config.yaml
num_hidden_layers: 8
hidden_size: 768
num_attention_heads: 12
num_key_value_heads: 3
head_dim: 64
intermediate_size: 2048
vocab_size: 16384
hidden_act: "swiglu"
norm: "layernorm"
norm_place: "pre"
norm_eps: 1e-05
positions: "rope"
rope_theta: 10000.0
rope_fraction: 1.0
qk_norm: false
attn_scale: 0.125
bias: "none"
tie_word_embeddings: false
parallel_block: true
init: "uniform"
init_std_qkv: 0.0249
init_std_o: 0.0
init_std_up: 0.0249
init_std_down: 0.0
optimizer: "muon_variant"
learning_rate: 0.0013
beta1: 0.9
weight_decay: 0.18
lr_head: 0.00672
max_grad_norm: 2.0
warmup_steps: 200
schedule: "wsd"
decay_fraction: 0.922
decay_shape: "linear"
final_lr_fraction: 0.05
batch_tokens: 262144
max_seq_len: 1024
doc_mask: false
train_tokens: 1449000000
max_steps: 5528
dataset: "wikipedia_en"
MLP neurons of a small language model. Each row is named by its layer, matrix (gate and up: input weights) and neuron, and shows model dimensions 464-559. Each number is 128 + 32 x the weight over its row's rms, rounded and kept within 0 to 255. A neuron's up and down rows have the sign that makes its largest values positive.
Before each neuron's rows, "fires on" lists the tokens most often at its 100 highest values on Wikipedia text that the model never trained on. A number after a token or word is its count.

fires on: "^{" 18, "." 14, "\n" 12, "(" 9, "mi " 6, "in " 6
L4.gate1612 [ 82 160 153 140 123  93 192 112 125 139 113 129 128  69 112 115 100 160 168 116  74 132 107  85 122 102 177 142 135 111 151  79 137 168 146 130 125 149 128  94 123 137 110  75 112  99 125 115 162  93  84 101  99  76 131 146 124 177  95 163  75 132  83 111 154 190 102 123 166 130 165 152 164 182 156 159  98 118 134 154  81 134 117 159 140 153  87 165 149  85 103 190 163  91  99  66]
L4.up1612 [105 168 136 190 132 142 101 115 128 154  97 171 151 160  89 103 113 105 133  97 107 106 177  88 124 196  98 172 157 129 106 155 128 176 107 127 132 141 118 137 153 158 137 131 178 135 101 149 138 188 150 130  39 131 114 139 162 149  99 125  97  73 146 112 175 182 109  66 163  84  94 137 147 154  87  73  97 120 142 132  88 166 179 115 112 130 141 105  85 200 108 152 118 115 143 105]

fires on: ", " 82
L4.gate412 [169 109  42 132 133 115 136 149  74 155 158 179  82 197 125 168 147  73 163 103 102 108 149 134 120 164 114 117 113 112 131  96 122 160  65 135 170  92  87 161 134 138  87 138 109 125 100 135 119 132 177 184  90 148 151 119  83 157 135 106 148 145 134  86 121 107 177 146 151  99 108 160  79  92 168  80 113 158 125 152 143  76 132 124 158 116 172 139  68 130 104 173 156 112 169 187]
L4.up412 [133 123 114 105 184 135 127 109 111 173 126 129  98  97  80  91 128 171 165 143 144 109 142  93  71 127 170 126 102  90 128 138 108 114 142 182 115 101 151 127  97 114 121 113 137 132 174 118  82 184 126 121 115 101 168 120  84 154 113 139 107 140 102 102 118 117 111 150  96 169 146 110 134 146 181 143 112 161 121  54 106  83 103 160 113 135 157 187  98 171 170 113 139 124 152  94]

fires on: "| " 68, "Sh" 26
L4.gate1271 [122 180 140 107 172 105 145 121 112 153 147 154 123 133 148  98 112 138 102 124 113 141 125 153 141 165 156 103 103 100 140 127 154 110  90 175 147 153 193 132 113 190 162 142 174 116 133  89 111 136  99 141 131 125 124 141 112 151 181  89 123 160 109 209 137 141 124 120 141 156 116 113 143 171 114 104 169 148 119 142  97 103  60 144  50 121 175 158 137  36 111  87 129 184 118  88]
L4.up1271 [135 167 170 141 118 129 155 134 138 135 138 136 149 123  92 179  67  66 151 142 120 101 131 140 175 109  88 122 203  98  99 150  95 114 140 157 125  85 173 163 168 124 132 105  78 120  91 144 125 117 135 164 164 141 129 142 117  92 118  95  82  96 153 137 124 108 129 124  91 171 169 156 123 115 130 108 112 101 134 132 112 110 133 143 112  90  72  97 111 165 109 104  93 139 127 146]

fires on: ", " 68, "\n" 14, "–" 8
L4.gate340 [107 143 140 116 146 167 120 150 181 116 143  90 140 107  73 149  71 151 109 146 114 127 111 174 124  62 103 193 128 138 113  72 155 137 140 116 179  65 112 153 119 130 129 114 137 152  36 118 125  91  82 141 161 159 164 121 172 123 146 112 104 141 130 113  83 124 176 129 116 111 126 126  94 140 110 196 179 104 141 114  88 146  92 161 116  96 167  70 172 131  36 128 178 145  83  72]
L4.up340 [125  72 149  75 115  87 144 108 131 139 174 194 119 201 143  82 130 104 137  52  66 135 168 102 135 128 145  53  83 155 129 198 162 121  78 160  85 138 139 102  94 111 143 124 136 124 153  93 132 141  84 128 174 100 132 126  94 174  72 131 139 115 171 140 120  63 185 130  56  99 117 106 168 126 119  71 111 123 176 126 177 108 188 150 133 114 145 140 155 167 160 147 140 122 178  83]

fires on: ". " 51, "\n\n" 37, ", " 4
L4.gate310 [124 221 145 196  80  95  96 147 169 135 163 108  99 140 113 115 139 132 127  87 186 136 179 124 180 132 111 145 125  96 158  75 114 109 139 125 146  77 123 179 123 136 141 126 171 142 119 169 137 116 119 151 152  84 115 151 151  77 134 138  97 142 140 133 131 182 145  87 141 154 148 139 113 106 146 161 116  62 112 140 133  66 121 112 112 159 154 158 151 102 147  85 107 170 117 135]
L4.up310 [138 115 115  83 127 194 111 112 132 158 152 145  95 126  78 147 102 150 148 117 139 127 114 104 159  95 168 214 120 132 112 151 101 103 167 112 152 121 193  86 116 136 104  30 124 160 138  96 189  98 106 194 129 126 137 107 112 108 125  81 152 200 178 149 115 218  96  96 115 161  70  97 149 162 108 107 142  53 125  98 158 137 143 113 133 189 139 133 171 135 139  99  57 141  87 182]

fires on: ", " 15, "'" 12, "(" 10, "–" 7, "or " 5, "^{(" 5
L4.gate46 [173  87 149 185 140 135 125 124 120 141 123  86  80  97 138 131 138 106 131 167  84 125  81 155 171 164 159 126 103 115 163  91 199 141 115 103  88 111 139 171  71  86 144 146 116 130 146 118  77 124 100  97 147 158  84 177 155 138 149 117 110 145 142 143  98  92 136 114  67 105 144 154 139 130 124 136 106 121 126 210 124 109 110 100 113 131 105 141 177 136 107 151 142 155 152  89]
L4.up46 [ 84 126 145 102 146 136 121  41 110 181 221 144 162 104 165 119 163 168 155 104  70  76 102 117 106 170 150 149 140 154 147 159 129 121 143 141  45  54 126 123 111 146 127 124 161 155 182  92 141 142 140 170 110 143 144 162 149 142 144 135  99 176 125  94 127 109 193 133 100  75 153 141 175 164 189 120  84 120  98 156 103 136  97 203 125 119 161 109 171 145 162  76 145 131 144 112]

fires on: ". " 58, "\n\n" 14, "\n" 4
L4.gate826 [170 168 132 124 127 122 124 132 106 103  60 130 160  91 106 138  81 112 162 168  96 134 107 133 136  86 159 136  96 150  73 120 121 189 108 125  80 113  77 163 156 137 111  92 144 154 130  84 105 139 169 130 145 134 152 169 102 146 103  92  94 207 128 156 102 101 117  83  89 102 110 131  84  92 104  67 135  88  92  92 170 131  89 121  85 165 122 140 184 113  64  89 104 110  61  95]
L4.up826 [128 127 108  87 131 140 168 141 175 108 124 158 160 147  87 159 140 190 172 152 134 130 102 138 127 128 134 197 133 127  87 132 130 196 182 137 130  80 147 108 113 105  81 127 121  92 196 129 146 141 103 175 138 110 109 152 139 102 116 117 181 151  72 183 137 142 101 169 123  99  93  98 105 110 168  77 168 173 135 148 183 106 101 142 110 128 137 179 149 120  75  83 163  89  87 105]

fires on: "of " 53, "with " 9, "With " 5, "'" 5, ": " 4
L4.gate246 [ 62 132 116 150  99  80 119 143 233 183  86 165 120 146 114  95 127 144 122  93  81 126 167  69 174  96 112 110 127 113 120 178 119 102 122 107 140 119 104 114 167 122  30 175 128 123 102 108  72 114 168 148 155 119 145 152  79 133 145  89 167 154 100  78 118 118  84 161 129 121  79 115 170 106 131 126  89 133  93 181 135 144  77 140 146 142 203 142 174 138 170 102 146 124 148 118]
L4.up246 [106 137 138  73  88 166 143 173 138 122 108 116  61 133 127 115 130 159 101 140 167 126 126 144 168 137 100  70 135 140  90  80 105 124  78 106 123  75 133 129 139 147  68 143  90 142 110 112 104 128 121 101 162 115 131  92 139  80 130 109 147 164 125 122 105 161  46 135 125 142 119 137  98 106  89  96 106 145  96 156 157 106 217 129 105 149 162 110 154 103 171 182 118  90 179 110]

fires on: "and " 35, "-" 32, "long " 6, "," 6, ", " 4, ":" 4
L4.gate1680 [118 136  86 159 157 121 102 145 154 147 121 105 181 103 153 156  53 151 101 168 132  99 101 124 125 103 111 160  85 122 116  51 160 186 104 119 114 113  91 139 109 171 109 142  87 168 173 113  79 108  49 112 127 120 114 136 162 104 108 127 174  87 168  86 165 191 115 114 155 121  96  89 147 178 154 125 141 105 162 161 133  68 143 108 117 147 139 115 112  60 119 131  63 130 113 126]
L4.up1680 [141  67 155  97 153  99 141 121 122 136 170 102 149 129 158 130 106  70  96 128 129 181 124 126 126  90 156 110  82 135 128 154  75 145 110  76 116 153 188 126 119 148  93  45 102 155 156 129 142  86 171 132 101 129  91 114 167  96 162 105 164 139  83 146 172 192 134 113 145 175 135 148 157 116 147 109 180 134  87 195 148 117  79  48 132 144  77 151 118 167 170 120  63 140 133  97]

fires on: "f" 36, "F" 33, "S" 14, "of " 5
L4.gate122 [140 175 117 196 121 103 131 113 166 167 132 134 122 155 156 132 164 108 176 141 136 151 123 129 141 156 163 174  71  39 215 150 123  93  85 127  71 150 148 163 154 160 105 183 132 168  99 103 111 108  90 138  52  87 116 154 104 131 120  29 132 141 126 146 117 152  99 152 133 111 110 207 118 171 176 168 143 113 160  99 136 121 169 118  83 122 133 177 166 176 147 129  81 185  76 201]
L4.up122 [ 76 143 107  86 123 142  83 149 119 111 128  91 115 117 165 140  72 127  95 157  74  97 118 143 154 141 112 197 153  91 105 120 190 110 134 145 104 136 134 122 134 113 114 170  78 166  99 120 112 135 127 123 137  99  73 158 114 178 177  79  99 194 142 140 155 153  77 158 145 108 118  99 176 186 113 147 127 148 132  60  80  83 128 180  97  98  86 144 156  92 134  67 105 155 131 102]

fires on: "C" 22, "X" 15, "ML" 6, "z" 5, "L" 5, "Z" 5
L4.gate634 [134 169  97 117 112  96 143 125 134 162  58 114 152 111 112  87 126 133 145  83  56 118  81 121 117 106  97  76 113 115 149  95 141 102 121 143 151 137 143 150 116 126  92 114  94  92 132 173 116 141 165 124 159 120 169 128  97  81 127 176 112 116 136 112 147  89 133 126  89 129 163 131 103 143 115 141 143  78 153 121 127  88 171 132 119 166 123 174 128 143 150 131 147  94  95 106]
L4.up634 [141 104  78 106 177 148 138  87 136 144 102 118 169 146 122  87  94 201 150 150 168 127 130 165 138  80 145  82 192 165 105 127 131 106 166  91 188 185 153 148 109 151  94  96 130 134 144 121 123 131  72  70 120 120 158 153 153  82 166 182 161 156  76 136 166  50  46 183  88 131 138 112 110 181 175 138 166 135 103 105 106 142 151  73 139 119  77 106 125  97 150 131 146 144 170 147]

fires on: "and " 65, "or " 14, ", " 6
L4.gate1695 [135 120 187  91 157 171 110  89  92 122 155 146 151 181 134 131 132 153 161  85 155 106 197  94 186 154 139 146 175 125 138 116 101 129 117  94 115 139 144 160  97 107 132 108  83 183 160 195 167 106  85 143 120 116 144 175 179  82 132 190 143 116 154  75  86 154 149  46 169 111 106 124 128 149 130  34 124 194 119 169 114  95 116 129  99  80  54 139 146 127 102 189 144 154 124 178]
L4.up1695 [167 172 181 134 175 131 105  96 142  42 127 130 135 134 137 162 126 111 110 117 116 142 100 134 173 181 133 122 166 105 104  88 146  82  91 121 108 145 149 129 189 114 154 116 108  82 114 150 166  80  82 112 174 142 154 151  95 116 118 129 152 125 159 139 116 130 142 129 129 139 166 124 126 107 123 157  78 172 132 127 147 160 108 103 138 141 152  80 143 138 151 101 110 100  39 141]

fires on: "\n" 55, ". " 43
L4.gate1089 [ 80 194  80 121 167 116 171  99 121 140 104 138 120 148 159 166 127  80 117 111 119  91 183 195 143  95 159  41  49 170 141  82  92  99  77  70 162 110 109 149 156 116 154 183 177 121 157 125 129 120 163 151 134 136 145 100  68 132 103  96 146 152 145  96  84 134  79 120 146 106 126  86 151 140 126 145 173 120 136 104  94  86 177 114 139 157 105 139 150 167 156 152 104  75  56 148]
L4.up1089 [ 82  84 107 136 130 159 162 148 176 134 166 129  96 116  96 138 166 179 135 217 112  72 154 124 182  95  80 120 107 118 119 143 164 161 116 147 128 116 152 137  90 149 136  75 101 118 131 149 169 130 118 147 132 118  71 131  76 105 129 130 110 172  70 144 177 123 138 181 129 143 109 125 140 123 108 120 130 122  90  91  95  95 147 124  84 125 116  64 124 154  90 134  98 133 120 144]

fires on: ", " 31, ": " 8, "(" 7, "\n\n" 7, "er" 6
L4.gate547 [138  90 158 143 101 116 124 184 186 127 110  90 104 119 171 168 164  93 167 108 160 173 132 111 146 131 153  71 176 146 139 127 133 119 124 198  79 193 122 174 143 146 138  84 124 139 161 150 153  85 116 117 146 122 117  94 136 115 106  80  59 106 160 152 107 100 155 137 147 101 116  84 116 149 100 123 139 171 102  88 141  33 118 166 147 177  74 158 118  89 108 127  65  58  78  99]
L4.up547 [121 180 191 157 149 126 117 103 154 121 103 133  49  91 147 213 210 122 186 136 152 168  67 114  82 160  81  90 147 206  52  51 104 114  80 128 112 117 134 226 152 101 113  74 128 113 143 134 155 139 156 158 160 151 187 102 135 140 107  61 112  75 157 135 170 131 136 200 117 148  92 151 125  89 115 108 139 163 124  98 135  75 101 127 141 140 126 174 145 116  61 132 128 111  98 167]

fires on: "| " 29, "\"" 17, "by " 6, "- " 5, "Sh" 5, "7 " 4
L4.gate1927 [146 150 157 132 153 189 175 166  62 164 126 152 136 120 138 134 134  83 139 192 125  58 109 130 118  83 152 121 127  59 161 151 108 163 101 141 134  88 177 140 183  93 114 163 134 129 158 140 131 160 108 198 134 194 143 122 159 133 153 134 113 169 102 175 138 145  93 125 184 120  97  93 138  93 212  86 144 181  87  97  86  72 110 160 163 152 141 152 130 102  83 184 136 135 186 132]
L4.up1927 [158 158 134 131 110 113 173  89 105 164 137 142 151 116 155 118 136 129 127 154  97  53 123 143 206  88 161 126 123  83 140  93 145 129 103 153 138 150 142 196 104 102  80 124 178 155 197  91 179  66 136 188 130 184 197 108 130 101 147 113  80 165 143 181 148 107 112 131 183  52 128  83 113 102 185 167 119 146  88 119 116 103 103 173 154 135 127 144 105  86 147 137 107 103 177 164]

fires on: ", " 57, "(" 18
L4.gate2024 [152 145 171 135 130 138 154 137 119 180 115 143  98 200 125 121  72 106 160 124 121 137 114 152  51 135 127 120 153 118 164 129 119  78 135 128 159  40 123 147 153 131 127 154 151 158 128 108  73 104  61 118 105 115 107 125 157 127 129 147 149 151 114 143 179  92 178 150 156 128  88 108 139 154 148 139 108  98 141 185 134  68 145 109 135 138 147 118 146 186 131 135 122  84  94 108]
L4.up2024 [103  73  90 132 144  77 134 182 135 175  81 140 129  56 100 137 148 131 141  97 135 151 174 108 118 108 114  94 156  91 176 112 138 107 127 161 157 153 121 142 103 164 122 154 155 151 137  89 139 129 156 129 154  67 132 130 118 142 144  65  68  85 116 119 163  87  93 132 157 113 189  77 182 219 190 124 160 159 151 170 109 122 121 138 125  74 141 115 174 104 173 118 103 110 136 138]

fires on: ", " 23, "and " 23, ". " 8, "UK " 5, "on " 4, "among " 4
L4.gate1394 [142 178  91 139  90 123  51 180 133 127 105 135 156 135 133 186 146 114 139 128  85 170 115 126 106 172 223 105  97 137  98 103 129 169 104 134 127 114 124  60  65 142  82 121  91 141  43 145 162  60 111  86 145  68 127 121  47 188  89 122  95 180 131 111  85 121 195 122 153 145 165 121 118  86  92 141 145 166  58 115 147 107  54 147 141 138 116 121 131 120  56 143 133 142 158  91]
L4.up1394 [158  76 144 119 103  98 109 152 173 183 132 125  88 104 163 152 127 174 120 158 133 113 153 113 134 183  95  44 164 163 125 166 114 165 105  98  94 167 130 151 124 113 124 100 159  61 134 136 104  95 148 168 139 117 111 108 122 111  91 107 145 109 135 127 122 144 123 149  87  96 129 136 133 118 147 113 101  67 166 137 110 155 133  74 133 187  76 181 178 108 154 178 101 135  82 105]

fires on: "and " 84, "& " 10
L4.gate1736 [131 157  89 163 151 107  58 146 138  90 165 195 133 130 127  81 153 175 133  98 113 137 119 194 121  78  73 121 125 124 108 139 114 141 163 165 121  77  75 107 113 141 130  98 112 118 160  84 117 111 118 112 176 126 127  89 125  97 138 112 100 175 138 116  99 109 148  84 154 137 144 152 115 108  99  80 125 200 130 177 110 106  88 170 133 156  50 127 124 132 126 125 197  85 176 189]
L4.up1736 [133 169 146  89 163 183 140 132 125 124 184 107  99 112 178 124 128 143 188  94  54  92 197 132 150 142 161 106 106 186 185 135 112 158  76 104 136 156 133  88  79  77 156 140 115 128 120 109 139  87  88  88 174 131 137 119 187 134  87  72 139 151 121 143  95 107 121  81 136 120 112  98 138  72 101 154 122 204  67 153  98 141 132  86 170  77 130  94  70  91 180 147 126  75 142 115]

fires on: "United " 13, "World " 9, "==" 8, "\n\n" 8, ". " 8, ": " 7
L4.gate450 [149 115  52 141 112 125 154 190 115 143 156 159 154 111 119 102  92 173 217 139  87 142 138 148 120 154 142 141 167 138 127  82 118 153  96 131 174 113 113 137 171 111 123 113 163 172 118 122 146 115 129 157 109 126 118 114 172 167 114 154 163 120 136 125 132  98 108  63 120  51 121 106 153 104 178 141 100 133 125 132  98  68 122 104 118 163 118 109 143 101 111 173 182 109 202 149]
L4.up450 [103 155 115 188 128 137 121 121  98 101 157 186 129 160 126  85 104 138 142 145 115 184 166  95 147 163 129 119 164 129 140  63 100 105 112  84 163 141 137 166 129 147 101 166 154 108 153 129 184 114 106 163 151 159  90 111 123 154 144 161 140  88 131 139 107  83  86  52  93 150 162 108 130 151 133 131 136 105 135  94  70 152  98 150 119 136 119 150 149 174 209 123 136 121 137 128]

fires on: "\n" 19, ".\"" 14, "." 11, "follows" 5, "\"" 4
L4.gate1759 [ 70 142 115 161 153 141 174 141  92 146 106 151  62  95 104 131 134 153 137 205 120 136 116 135 123 108 130 173 198 109 157 106 110 118  73 128 120 120 120 151 149 131 170 102 170 111 123 150 138 175 117 122  95  96 146 149 163 118 107 175 129 102 107 135 131  82 132 112 106  96 171 139 156 101 175 134 133 101 123 115 141 148 127 178 121 117 134 114 173 163 162  67 140 117  85  86]
L4.up1759 [119 169 154  99 126 107  92 108 151 125 198 108 105 170 180 102 111 106 168 104 159 109 125  97 160 175 159 141 106  96 198 146  97 140 117 181  90 146 120 100 144 112 136  94 105 109 163  65 139 164 101 110 127 187  91 132 152  39  84 155 167 161 120  87 129 164  71  93 104 154  67  88 156 121  85 103 117 103 163 140 116  85 139 123 152 153 143 148 188 116  78 128 167 125 133 160]

fires on: "and " 28, ", " 20, "before " 5, "served " 5, "also " 4, "to " 4
L4.gate1238 [ 95 135 194 156 101  81 180 140 152 137 151 111 181 131  89 136 184  93 142 152 100 164 102 127  90 104 165 167  70 127 190 160 168 103 114 115  98 174 127 139  41 122 128 173 130 106 184 158 127 123 140 147 159 115 177 153 163 189 140 145 139 123 160 133  91  84 125  96 167 135 157 131  99 146 106  99 103 172 146 150 162 180 113 169 129 148 150  61 143 102 127 168 150 110 139 162]
L4.up1238 [112 118 149 116 139 144 125  63 132 177 122 134  96  82 110  93 193  66 116 167 127 121 115 150 106 113 100 156  98 160 170 190 113 180 109  97 116 104 161 150 127 132 153 126  95 149 138 127 117 111 102 112 106  68 122 100 202 109 171 110 155 119  98 143 184 117 171 164  92 110 109 142 122 158 111 109 123 111 147 102 161 163 119  93  88  68 100  83 141 130 133  57 172  88 182 131]

fires on: "| " 51, "No" 5, "Title " 4
L4.gate1878 [135 159 118 173 124 133 125  87 145 123 167 135  96 132  64 104 109 216  87 173 133 147 129  76 146 174 175 123 136 140 129  54  89 153  93  36 105  89 117 146 140 155 105 166 112  66 112 138 170 156 154  32 117 130  93 108 106 133 182  82 130 153 123  74  86 157 146 175 142 148 153  82 146 107 169 154 154  67 163  96 124 108  97 128 113 110 144  38 103 136 216 157 154 147 166 187]
L4.up1878 [153 105  28 141 135 149 220 124 123 155 124 168 106 109 177 111 131 170  81 180 215 142 115 112 122 195 121  76 106 188  68 127  61  93   8 172 126 130  56 133 140 231 194 208 137  54 166 129 172 132 101 145 130 189 111  82  85 121 147 107 130 103 183 163  92 115  95 169 128 146  79 137 179 100 194 151 147 150 127 108 121 113  95 140 149  78 122  87 130 150  98 164 152 143  99 122]

fires on: ", " 40, "| " 35, "}" 6
L4.gate1677 [122 139  86 120 129 115 129 146 159 203 113 116 143 175  95 100 109 164 181  96 195 111 102 139 150 132 177  98 168 106 146  87 123 182 175 137 142 148 127 109 124 136 112 145 125 162 131 147 124 100 156 163 154 120 176  88 140 102 109  68 117 154  95 109 123 173 155  82 179 145  94 113 120 136  84  83 164 136  67 167 190 149 127 120  80 105 108 128 112 158 106 145  83 114 131 104]
L4.up1677 [149  77 147 137 128 132 103  81 117 119 111 101 118  50  70 155 126 206 107  77 219  98  68 103 157 150 138  95 140  96 178 114 131 137 194 136 123 136 126  82 108 103 128 182 199 121 130 154 100  90 116 169 124 186 135 162  86 142  98 107 181 106 146 124 110 192 151 102 143 110 151 130 125 175 148 109 143 115  89 131 179 102 135 167 150 150 103 115 126 131 129 121  75 139 156 139]

fires on: ", " 92, "\", " 4
L4.gate1307 [112 126 121 142 157 136 183 187 156 140  80 107  96 145 124 109 125  86 114 178  88 123 124 219  95 117 121 180 119 119 164  86 178 108 135 152 130 138 155 159 111 162  79 162 184 170  65 157 110 172  84  71  53 116 144 173  80 134 134 116 111 163 105 115 149  89 113 158 128 156 119  78 126 143 186 173 127 149 104 138 169  88 161 127 156 149 137 152  94 108 126 163 145 137 142 105]
L4.up1307 [ 85 160 158 125 169 159 173 152 101 132 171  62  76 149 125 116 195 172 138 163 136 129 108 157  97 112 104 166 126 103 185 146 158 149 115 105 125 181  91  77 123 208 144 120 191  69 122 168 116 199 163 107 116 127 154 124  66 136 153 131  86 128 182  99 131  93 147  98 152 181  68 116 102  98 190 133 180 131 118  93 149  91 102 105  96 119 110 135 111 132 158 145 130 108 128 115]

fires on: "=" 61, "Early " 6, "DST" 4
L4.gate1715 [131 134 103 151  66 165 134 131  92 115 124 124 138 109 143  84  86 155 134 170  88 144 126 145 160 112 152 165 167 148 100 112 104 154 103 111 112 114 129 152 143 191 127 101 176 143 116 148 149 142 153 136 114 133 131 138 188 134 109 162 121 109 122  99 176 110  67 101 118 161 166  81 148 103 155 135 134  99 171  90 116 124 156 105 121  89  70  53 124 153 159  96 192 148 118 125]
L4.up1715 [136 110 102 128 114 143 139 130 116 106 125 140 105 116 136 144 187 141 144 139 139 102  84 152  96  86 160 122 111 186 145 191 123  42 157 121 133 140  74 112 151  72 139  96 171 119 137 168 170 132 100 127 148 180 142 126 152 151  98 122 187 144 106 115 120  92 154 132 164 104 161 144 139 126 127  89 144 168 157 120 138 106 162 153 147 158 151 105 162  76 170 144 195  94 130 120]

fires on: "; " 33, ", " 17, "in " 15, "\n" 7, "); " 5, "and " 4
L4.gate251 [ 94 139 147 150 154 141 148 189 131 110 118 120 153 116  59 153 143 151  65 120 152  70  94 121 107 125 154 186 114 134 152  62 170  98 143 109  73 183 153  79 179 128  97  78 130 177 144 185 141 169 109 118 114 156 108 137 159  80 119 180 135 158 166 130  94  80 157 150  89 159 137 183 103  97 173 156 101  98 121 128 178 127 178 127 103 104 172 145 131  82 118  65 151 143 127 204]
L4.up251 [149 118 108 208 143 151 162 154  73  81 122 156  84 100 137  87 157 124 118 113 127 107 162 115 106 136 146 153  74 149 126 175 144 157 121 101 132  73 136 136 102 172 130 125 152 191 127 138 119  97 142 147 128 136  87  73 143 123  64 144 123 124 172 134  93 102 143 102 119 121  80 108 108 128  92 177  81 116 185  88 181 134 196 116 148 143 157  99  98  94 108  79 101 129 158 105]

fires on: "| " 41, "|" 11, "Home " 5, "Small " 4
L4.gate621 [158 110 131 110  76 130  95  90 102 119 186 147  96  97 125 114  96 174 101  75 113 171 167 106 181 144 147 101 100 130  93  78 152 164 143 162  93 156 166 104 126 174 112 179 143 138 107 149 112  94 138  61 175 150 168 140 126 128 168 142  76  83 117  93 113 151 158 193 118 126 163 130 130  83 146 127  96 158 218  77 113 125 115  63 191 100 131 122 120 133 159 114 126 147  99 123]
L4.up621 [149 169 127  93 146 165 111 142  82  70 170 119 145 127 114 103  97 125 128  96 133 143 139 133 188 119 103 153 151 147 114 105  66  95 160 152  93 139  83 100 139  81 119 129  73 156 144  67 147 140 111 117 145 166  56  96 151  82  99  98 157 150  99 152 101  78 166 146 115 155 163  94 106 160 187  98 138 148 212 119 102 159  86  96 130 145 156 127 170  93  90 102  70 151 109 100]

fires on: "\n" 50, "en" 10, ", " 7
L4.gate541 [176  92 190  93  94 141 175 119 166 142 105  94 133 119 182 130  91 118 137 153 140 112  89 104 135  71 108 134 140  76 121 159  95 169 113 159 135  63 131 104 202 117  82 158 150 169 161 154  86 123  99  91 161 132  89 124 215 144 143 168  62 120 124 126 153  85 107 109 162 115  92 104 131 164 143 134  96 158 136 142 128 136 150 117 119 148 102 122  49 133  96 140 138  91 108 113]
L4.up541 [178 126 161 126 168 145 158  99  97 143 175 125 107 108  85 148 123 154 156 118 152 130  89 135  72 149 120 126 114  85 102 135  93 146 133 155 136 112 179 160 148 148 105 147 164 179 210 135  37 141  86 132 164  94 113 145 188  97 200 153 109 100  88 160 122  54 142  77 114 158  97 143  89 106 148 155 150 100 132 148 140  95 144 185 124 104 133 135 126 157 164 125 107 141  35 121]

fires on: "L" 20, "l" 19, "'" 10, "A" 5, ". " 4, "–" 4
L4.gate24 [112 114 149 205 140 109 106 123 128  96 114  90 145 129 133  52 176 128 204 100 135  85 155 117 141 132 137 143 167 169 182 111 147 131 131 163 142 126 181 103 180 107  96 111 151  92 123 124 141 109 150 168 108 165 160  76  75 103 109 106  89  78  92 134 111 106 170  87 149  82 101  93  78 108  98 122 173 144 118 139 110 150  71 152 161 176 137 141 146 108 129  49 114 110 121 156]
L4.up24 [168 121 119 161 166 162  69 180  78 157 131 152 150 118 159 101 132 139 155 175 142 155 100 157  72 102 144 225 145 116 143 105 146 134 150  96 128  78 129 129 137 165  50 127 129 182 124 140  95 133 121 134 124 130 101 157  86 126 124 187 145 155 148  79 155 143 123 151 111 169  99 124 125 132 129 153 116  52 138 130 130 143 129  89 123 125 120 161 129  81 151  92 102 125 128  89]

fires on: ". " 26, "in " 19, "took " 9, "led " 7
L4.gate1747 [142 123  83  64  92 111 136 154 128 116 156 147 127 135 129 116 140  69 102 117 107 103 110 120 151 127 143 180 133 139 115 179 119 151 112  90 120 155  77 119 170 152 135 156 107 142 153 147 124 141 136 127  92  93 114 165 174 116 114 116 166 158 119 122 132 112 161 134 157 110  85 112 184 136 130 135 135  20 109  95 146 143 153  93 109 162 118 129 106 157 118 104  91 132  97 131]
L4.up1747 [ 97 115  60 123  76  64 111 123 135 143 139 108 162 108 159 123 126 122 141 137 149 126  97 116 124 138 127 182 161  93 141  91 141 147  52 125 122  96 109 104 119 185 146  96  90 142 138 138 169 127 150 134 116 109 168 115 152 184 102 107 101 171 133 127 127 179 127  52 224 136 121  78 120 158 130 150 131  91 143 114 156 162 168  75  95 175 131 117  88 131 110 107 122 146 147 106]

fires on: "==" 93
L4.gate1970 [132 141 136 120 151 143 139 113 138  82  96 100 125 132 142 146 112 103  87  98 153 127 107 172 187 119  99 104 182 112 138 120 205 140 114 110 162 118 123 151 112 140 115 136  88 171  89 168  99  98 114 125  61 171 132  94 164 164 164  80 117 119 123 133 145 139 101 102 128 155 135  85 176 138 105 149  73 179  99 140 189  91 131 167  93 126 193 158 116 107 107 137 190 150 168 100]
L4.up1970 [ 87 121 134  77 150 116 118 146 108 115 187 129 149 140 190 141 132 125 151 122 158  89  99 110 174 161  61 111 143 173 147  47 122 146 133 147 151  94  83 122 110 166 103 138 131 117  89 136 106  71 125 132 138 162 159  81  90  80 147 149  99 120 114  75 161 115 104 151 165  85  88 116 129 153 103 134 144 120 122 164  89 174 134 156 117 155 116 109 104 197 168  85 104  46 123 139]

fires on: "==" 43, "\n" 16, "." 4, "===" 4
L4.gate1234 [ 83 156  81 139 197 133 121 174  81  94 122  94  88  63 113 154 144 159 138 153 158  83 130 163 146 115 175 114  70  71 127 132 194 111 136 129 128 177 114 190 193 204 117 120 125  74 166 138 131 123 135 142 127 163 143 104  73 145 195  81 156 111 107 174 115 146 197 126  80 155  95  90  98  79 173 108 196 126 128 105 161  90 145 112 107 121  94 173 111 117  86 123 118 124 138  85]
L4.up1234 [ 98  91 100 165 120 125  98 157 105 114 132 139 118 116 123 152 104  89 175 161 101  68  70 179 116 139 143 151 160 117 138 127 198 115 164 139 110 151 110 140 136 140 177 172 106  92 121 183 125 141 142 128 150 121 184 144 104 158 154 126  49 152 155 100  99 124 130 119 137 114 102 135  71 136 131  90 163 131 193 180  94 112 160 149 166 143 125 220 119 182 122 151 119 132 110 127]